{"n_layer": 11, "d_model": 384, "n_head": 12, "n_kv_head": 12, "head_dim": 32, "d_mlp": 1024, "vocab_size": 8192, "activation": "swiglu", "norm": "layernorm", "norm_place": "pre", "norm_eps": 1e-06, "positions": "rope", "rope_base": 10000.0, "rope_fraction": 1.0, "qk_norm": true, "attn_scale": 0.338, "bias": "none", "tie_embeddings": false, "parallel_block": false, "extras": ["capped logits"], "init": "trunc", "init_std_qkv": 0.0513, "init_std_o": 0.0, "init_std_up": 0.0513, "init_std_down": 0.0, "optimizer": "adamw", "lr": 0.00221, "beta1": 0.9, "beta2": 0.99, "weight_decay": 0.074, "lr_head": 0.00744, "warmup_steps": 277, "schedule": "wsd", "decay_fraction": 0.81, "decay_shape": "sqrt", "final_lr_fraction": 0.0, "batch_tokens": 131072, "seq_len": 256, "doc_mask": true, "train_tokens": 582500000, "steps": 4445, "dataset": "wikipedia_en"}
MLP neurons of a small language model. Each row is named by its layer, matrix (down: output weights) and neuron, and shows model dimensions 0-127. Each number is 500 + 40 x the weight over its row's rms, rounded and kept within 0 to 999. Numbers have three digits each. A neuron's up and down rows have the sign that makes its largest values positive.
A block is one neuron, or neurons of one layer that tend to fire together. Before each block is what it responds to, as a language model described it from the Wikipedia text at the highest values.

Description: Sports stats table tokens. Tokens inside sports results tables, match lists and stat sections, especially column pipes and mid-word pieces of competition or club names, such as H'N'L, Scott'ish' Challenge Cup, Bl'ack'pool.
L7.down24:515504478392470517471494524427519507492424493599489512479485389509453454548502496415506549516484535529497449510446537468518499516506411500519536498543479527455495483526512542391553493464506549473484530466520497482493583539458455475530473533559465518505505494494480539483434437481505508475394472496513529493527509552531483464565551520468482506514461507572498493428548433438486477418485
L7.down51:399449504452403473525502480491535463463515427543572412550522433463532532460548535526491479500530503497536501483453473466504478576456482546479523451529543559541520478465532441522561581553499499493464463489533546488454554524471464460526546499458455526499560475482463491536539483458488493494538469550481612484537458407488424506514523367496478442524461471470462527454529492523585480506536
L7.down515:564564474538564413479558481540491460548556521495463513499551466394474491497522487519517512495487503511427496486500542533477422559486489505476499441598536507454520538558438450530480420479497504460496549504412493458500500562531527568534432495478489491466547544443513456510453520514494491486468538434504394496369510546548468488584449500526451486554479529443510569505499388550496423534565
L7.down665:556535514540569502555534504575451515464396515559467515435538465526487426524458469484438465469491457514553517480529573454539472537504424566468524526437456515501496493552458567532479530506476455521513519458494525485503560472544532482506431472542481482511410509564562510498567511516479484473525550477518532540450452503586522486571464536488525473604423533518512482415485443500552502467436

Description: Separators before numbers. Table pipes, semicolons, colons and decimal points right before a numeric value in stats lists and tables (Batting average: .211; "0 |"), plus time nouns after number words ("three years", "one month").
L3.down213:540494489476442458470474496439528492502506458497436538499509541530458495455560441503564535545487526479495567501460517523557528523512516536490353514454495483494504480597458485594514501456477487509486498504503515492520554493432487581519535447480463612467521533506502550467543536488497454568522442513482453582443572452502546482546490410459493506515550515557489525497517531473517456572519

Description: Inner digits of numbers. Middle digit tokens inside multi-digit numbers, mostly the decade digit of years (20-1-9, 19-8-6), also track times (5:21) and ISBN digits.
L7.down44:501489472515541571535478470581485487448498510561506488496499484553502424497532505564516563518522557500542470545577545441493540478558550504449499535490532465481506495524545506557459386518480420555563488484486481526523511546548489478509457533530455476510492537502405487499456478443507487506491532489507564477482474451516518474512566502509492481429445459481481432494502491510496542498558
L7.down335:529539483473504526422470433558467509471513538508414432536443485464427496431418554507435450447531491568435456422538406591468546520503496467590519439541436493526508499549491469476435495557460515570428581511447520500585500529602489437477417500540479499551497556475439439525503472431491469510499523479468620497517468377516578500481516501523528540458467472518415481475520508485506448494562
L7.down868:498416446501510464476505464518523483475457442445508503488538649521513539496519518467357438488517485523523470473475512512526509443542511521492511441516506477524498514562505490528483536500501476419438486516490428496541537472491479506445539538520482494555555497505435408532510541474452439440539490589478472532514518490516527541496481499590508531511509502585530443473426508511545477564420
L7.down924:476483487456514440472534541493459481534530509489475537531493483575498501526401499494392521500458580492465507439562537533448461528535430480469537542519553454401472563496450514512490520501475477501476507490468479471544499492518496555439523535527485449466493478534435532475541484516545506463477457451514531561463587547542487550505464467466471519501453477573542524481584472474481511490506

Description: Stats table separators. Column separators (| or ;) in sports statistics tables, mostly right after a 0 or another small number; weaker on quantity words like half, average, two.
L4.down611:451455507472467484458457500540490492500478557506514565492541573583533509516554511503456534514496571450509469488517490489553591490504471546478493500553533481469492454467485514530493550457544427419548438506492460555515470491554494489543485486480501524570574410543496439500495480579492478498515548539442566453488457457375517455545449547500504595468432494513535494476527486550446502502512
L4.down624:546498507546500561532445511577525425478478584477480490444526530500543528528508518514472497474501428534472446543532514552484444505491446476553474420542453505519431479483492546495541548484558536485536476463520469480554422483498471423456505578552439514454479501408612458509492461497417473483480489423511541489500439452512577514566558493488554490491430497509533506481517426476503473490474
L4.down739:537543474463475466422517549534482529414525558511480410454545534521425532547473564502535448461530531537452445530424450476504504524488476461493521537527459459537500512488499530485546513509517542418431513505473447492479515498460488541554532468468496437430572457515537473553492523506517471467479511523547416475428454520573482518505515482563554470482428527483573526508457511564510524491466
L4.down836:526449499517483527515484517511535486541536422515480498535589526505526546537525540541592516497487505469530478557489521475508555482547484442528570424492539467480493412474527494487367524513471416507490487557450516475465519432505523534524488466519543486517478481547554517511553480504428515511448506516512452491551511513559476464381517573507572519473507523557524541511434439459402474450448

Description: Leading digit of 2000s years. The initial "2" token of years like 2015, 2019 or 2001 in dates and timelines, plus occasional markdown table separator rows.
L3.down173:498545511484534514483542541561519596473517503401415467501532526516479503503473510467562508506487571490496518481431511456492447484471545513491504484496453550515544501483467409501490495521482512516477482527485481473523430517466515536502465544495469467509551512527415453510486494437505504571509543428425515473529506483566462507442481468500523549549479490525530409508438526543533490569409

Description: Digits in stats tables. Digits, spaces and en dashes in sports tables and infoboxes, e.g. season spans like 2011–12, scores like 1–1, and table cells after |; sometimes ordinary prose words.
L7.down160:495505374486463523496460459424527510498489501498497521557511520470493501584461523471483492482491468527474533503532536500497485475413497558455450489544453521533568540467480518506485522508529488516481489433503526481493551545496518569536515447516468510435481526434489447480533516524495476495506447469601528576508502484435430557517563479549444444507514554496552491497458490537499471488434
L7.down168:489475531505501529501553525551540493430584507489504495525538474540563494567527485492524514542510490475443506421478417514513508497448511523469434578511463514521472496471551478540458478567484556449499533587455567500442530434551479540571506508505469433529504469437478524470538523421451553457472464560480467478541530496449552461544553454455480559541534447569482504477479538486477504502535
L7.down192:539486518488557518510512460489538461530530597513503534485518559472473557495471472486481539458552508480520504530531549553537470431505468478570531529526495508513476479470444493502451483511488526464465486539539449447545506453495457523426499454517448478478440499588483464489484484544503530519508545461405480441545429504580506494544477517569468466494484488496544474509555499535514520514617
L7.down279:540464548424532587475508535568536529530453443524474503427540530447514489453559450528470509481485469497476482462492576469509496472478525475439510530478545467417528540541488508412505540446500537560535528534511457461487474515511505469474526481461579482532535562468487549514469501552465453433546496403553490484559485429540466421547564523557493481460583445463526507491508478525502496537466

Description: Year third digit. Fires on the third digit of four-digit years split into tokens, after the century prefix, e.g. 17|8|3, 18|9|2, 20|1|9.
L3.down249:470496514470459534480530483493528496529502539500469442529483469572454540463474521517529465454422524511555469540504496448491541523578542496580516495480465465478530579447512506539443516505522560479545474486449488533470488535521578489498486506477428483536500533452474456483555535407480512508487521587524628523537443539505526468510552451535512507482502557491488481467511466489490457517531

Description: Heading closing markers. Closing =, ==, or === marks ending Wikipedia article titles and section headings, as in = Rowd =, ==History==, ===Theatre===; weaker on "of"/"is".
L4.down137:495511544525507558492511437468509442497477526489507556529486500435468551495553507508511517501504473471511478472479464452490529542533483452464473556557502493473540505519564472522503513537486462467509514438489517543552486500491459542540502566461472478503511461586502546556534484549487511522506502511466600474520510398484490561446435524475480469491461508538507501576465507517563528486500
L4.down338:469447496437514538525563539521494547519455429524482487550540563504470537508525556486563502488413482533516473463514495483557468417513511519434471474503469461455543464508505508453484517454486544487540510479452494426499489521452483508519489529514460455569455449535414503536576472493488446538523533524567528497541424481474493511427581480478533508518481532511473449470473488463430568486490
L4.down551:459533469452545511520488529546570515515487454556489597444473532491506544465511506507459536519543541458490473524439548530537456432502468461483537430508453469544471482552489523537516419485512548476522387431515522412504533506586546466548418458587401425557521500516447477477560548610480566452482530500577464444518577523587541548456535488482451489545501412528479439534461582507476462526425
L4.down676:518545503485539476494529519499476484527484488567517490550591518499533531568471502421518501489467491477514524504587513446469541575506537548628535496476368522468436474531434491574549521490471486514457481489454511474554496463545542543471445459554521492534453554480480546498524489452438529541474535595462485483457468476407430565514449569581519532499518497515493517579514513487437494531481

Description: Table and stat separators. Column separators and colons right after the first label in Wikipedia tables and infoboxes, such as after Team, UniProt, AllMusic, or Win–loss record.
L7.down89:570509514461526476470540486485461448514469519486494505518559561550446468528494444540579516524483429484449510457511486541415498554496470501491500440499487525501469482474469534525526491454509489411523505529513546485565496484555568547467484490547507451507445453480477545535502459507458447474481568470476522511424485507583447496507575587527491456556532462591464487488542497509463539486426
L7.down134:528501485480491518471504462517471454496569461504479440504484533520509501484556510502510456588518502507447506453538522603506512543390513495570541527530525559472469513492559504462516489511522544464493462542542465495480513549558466487534445484465495474484536461496494473468504529541486530496470473516434701549508497506521457471576534552515503501475474408460520457451539524445494553534486
L7.down906:503461491445474467570527473435430512488487441379500525512508532527545532484508468518534517571467565527544470488508507563533472458483483534560545464490524559525570479422444469520489556515547544550534531555509481468539504431462494535452486512421456548437508503476463521563491541454527469529566569473482601517536507524489506454594492493459524513505545528564563558551467493502533580536495
L7.down980:506532533531516546491518477523383482573507431502548472467475510505527533544508488525465471484455425478525532454576489437460519513501526476490526406495487476467489575538539529479580517480497538580537446471491596493427490472479487492523514462534545499518436460492512531460511495531501560551486449569513426517484524524554558493571517545509464551546482454492490456496512433471470585510530

Description: Decimal points in numbers. Decimal points between digits in tables of statistics, times and measurements (40.90, 1:38.94, 3.62), plus scattered mid-word pieces such as ear in Shakespeare.
L3.down35:494459480430488497505534467526520418507489474519471511451486478572497484525489535474519418530426542447579453478512543484499512481489502487561478454470541501488464527503469584622516504558508472561474536472458444430499506504510485540464524537590571564506547522495440521550475483536506501480473450396501514525440469427471467546444511544484541471513507475398538439523469480423439540537532

Description: Token right after names. Fires on the token just after a person or organization name, such as a surname's second piece (An in Ansari, Ankrum), a possessive 's, or a following on, in, of.
L3.down520:448454546467425571565477533522457525571530543529536524463504503497475492578500449435565498467507455555500458505480562542492488503515441449557522525505494419470523555540434544485476535449526549503507505455518449508522465547456562498527597486540543581556578509524456430450523468492512479527490566475527478500508570423443533476509462526527407438501490501499496576467517489500566417490505

Description: Determiners inside titles. Determiners and possessives in the middle of song, book, film and band titles, such as Break Your Heart and Taking My Life, plus the s after an apostrophe.
L7.down399:482539434534580555486471460483539499452534527520432429491563553499516488508543456436532505477529531499478496516527479500538485549555419528468540539531460474520534453474485450504505560449556541518404481468445475567503510553538513521559523567555537407459474436525527436468499545559457502441525489502459505496496476505560421557425424495551471479534465542525539517465479477455509483516492
L7.down785:558530487484430543508610536484472455508455484532497494443446502562474503455508477478527562522441476471509520532490503493526596520584495514523480487456431451527538460460436469442495473508443510533524498510543467544511441518462577481479454563499542473478497479526488524441468479569518546495542527429495601519462491484364521532472563481503446552504566533534496575454489449454494486511548
L7.down801:476501517510523495504425433472555550407530502532484569464480486503477429456543561562485498507560476511469539534491472553468485468471482495437513552511459531494465486422383498493507527540500535526471493551510509493459436494488506511449505504492552466464566508459453490490461518499550522463491450520520598542488494568497514564504531381475470486479525586542469474531530556490519470470457
L7.down967:505551481584506432524527542492516453491453528424463461504496452490541535516449475521518469526500464527543481466550520474419502471587518476488522512505422527449534505477462503498502545471569489494526482451480553508476441493460533442527520512485496571474446490521548483603520520518544506493488443447475521458522571497501552515440524424479528496515537476494592480429488487573402496455479

Description: Inside-word and inside-number pieces. Middle pieces of split numbers and words, strongest on the third digit of death years after 20 or 19 (1950–2015, 1934–2018), also word fragments like T-ric-ameral and v-ic-arage, and hyphens in ISBNs.
L4.down171:475524520505521466491555442492513533516507476489485479504533455498468553449526494505490501499432530484470492435478501429499549537528477519556508461545548479463499490532480504479567542531497529483581584518483513510539492499529526506584451476515587448513483507479464503481582511553548486480462549438527446548529438577529460466486474506440499491476517439518451458552498563534408451482435
L4.down692:513495522533496443477483453527529528525450444539477527482560507522412559474435470551486476488491431459474471444497435542544491485424548486549511485542524539527499484454463494470457499511534441478472558514478417456524474447482526494531482547509451496439480496558511520467510514508519527420511517466526590506487499508575499526526519562521540626547516543571497475539463461404497523558542
L4.down904:471495505570503481578482504397544431591500500474574519474492558482539551480506482531473468454413551473526475505504512528483588441462430519454490505532488515560451453511479443583587536534520468494496510469475496531499476514415552475412414488454474553442492574506499463541510500498495460440483481522469566475502520428500423492460495484505543541556494560508566521452454493534534396529501
L4.down928:499426548458534487495468460556472501475556528419481483542509534471545490530545399538520498492496460475476561521519498501483477510478517490467535533544550524531453392509494557518472551458449491493521469571516475466518463514466505535470457465608479581513505526483489429512512462500454456491488548457482480498513479377462521568540476466536528537485560473527457464512474506416494491508509

Description: Words inside work titles. Pronoun-like words and word-final pieces inside song, film and TV titles in tables and lists, such as Noth-ing, It, There.
L4.down185:544529402491486527501503485484511502493546538472520512440490537515479455496540539498506479524485468513540487492464549511510483496489480471449518476478492549519502456471525545496488470421487568450467483526542483547476488499534464575475526481454561438496500530534468489492467455504516437499574564467475705480521416521430547458441480430505490477528532520506477454546526515546495490373490
L4.down428:524513490481526501513454560485581481532515501485459451514485447450455444496456509520538483461503510450584535465469511482557497453520567486496572399521479516487533535516485485464478483486503605580509544479526468544501541454544497454505478375549454503519459434465528486468549483492455429598442462507520506452485518507503525482476573480587520539448502493462521431434481512478463527538504
L4.down608:564533434495546461493482527457452495523434520472460531482471555490473480460464499507521524554449539536464551467408526451494525504473449451490528467425534429567509504484497543420489444505439604495500545551485389554506460473511549548493478503555528548455469525404500476470524448480492422527487522494553566503494492468517495532429487442520553541542539540612489471521491414509520483500510
L4.down988:501464504521536518472511575525499535489470399491470476493466482524554496483559474433515483518442503501553487491414442513535528398458519421520488464533502528478479495473433471505493518456461581468494452421474500517459487527521482491505422526489502555441541538474433468468534535535466464572480493480524361492479536484510446530444449474511494524557510535555532488425522520496471485468500

Description: Possessive apostrophe. The apostrophe in possessive 's after a noun or name, especially "song's", "club's", "station's"; occasionally "its" or mid-word pieces.
L4.down496:485436578443473512533524549525504585523488514507518496546540471449520547456508428491523599534515472418462434551572462532499480542489542483539460471547522487463453533474511481522441479527519465461531572506444510486469509538518545435502547585457475455529464495454512486498501527457569483501507533520548513469535543527503474521458465517513477484471508473508479545460425457558508495500423
L4.down560:513544542527467505534515560472580549533453504521489475474561484463521554519488557437494529523534535536458512482463493472464517540532477526504452503565477563438429460508469457530483479475553482542492463513505485499480525471483555488466519463478484530482468516484533521544537511513539465537459549511469382519514507484565598459403551467497602581466449520515512532552484501448486435482529
L4.down863:521445496457528536559546490468578490493476513528465491538487458556461474511536469465524491406524483510523515461488475477471526515516535440447534474436543413508478512517546486381404524465563463476522412521573512494534560532490604561457541504507503471542464477433591499536499457486549549508469452514501636485515546484476501516484496497447548510493598491524497549526557506542486455477509
L4.down996:453483475485426535489505532528462509448496487521458453511439459441506447474486448488534420486491480580446537573481505507530490564401490465471486516521484512521463506491487542483447450477507441493540485477492446502488469529497532508525499497483533449562494479512535451569470565517541573548536505497517472497531487511526507484463457548587498456538513468431480529500495394457428527474412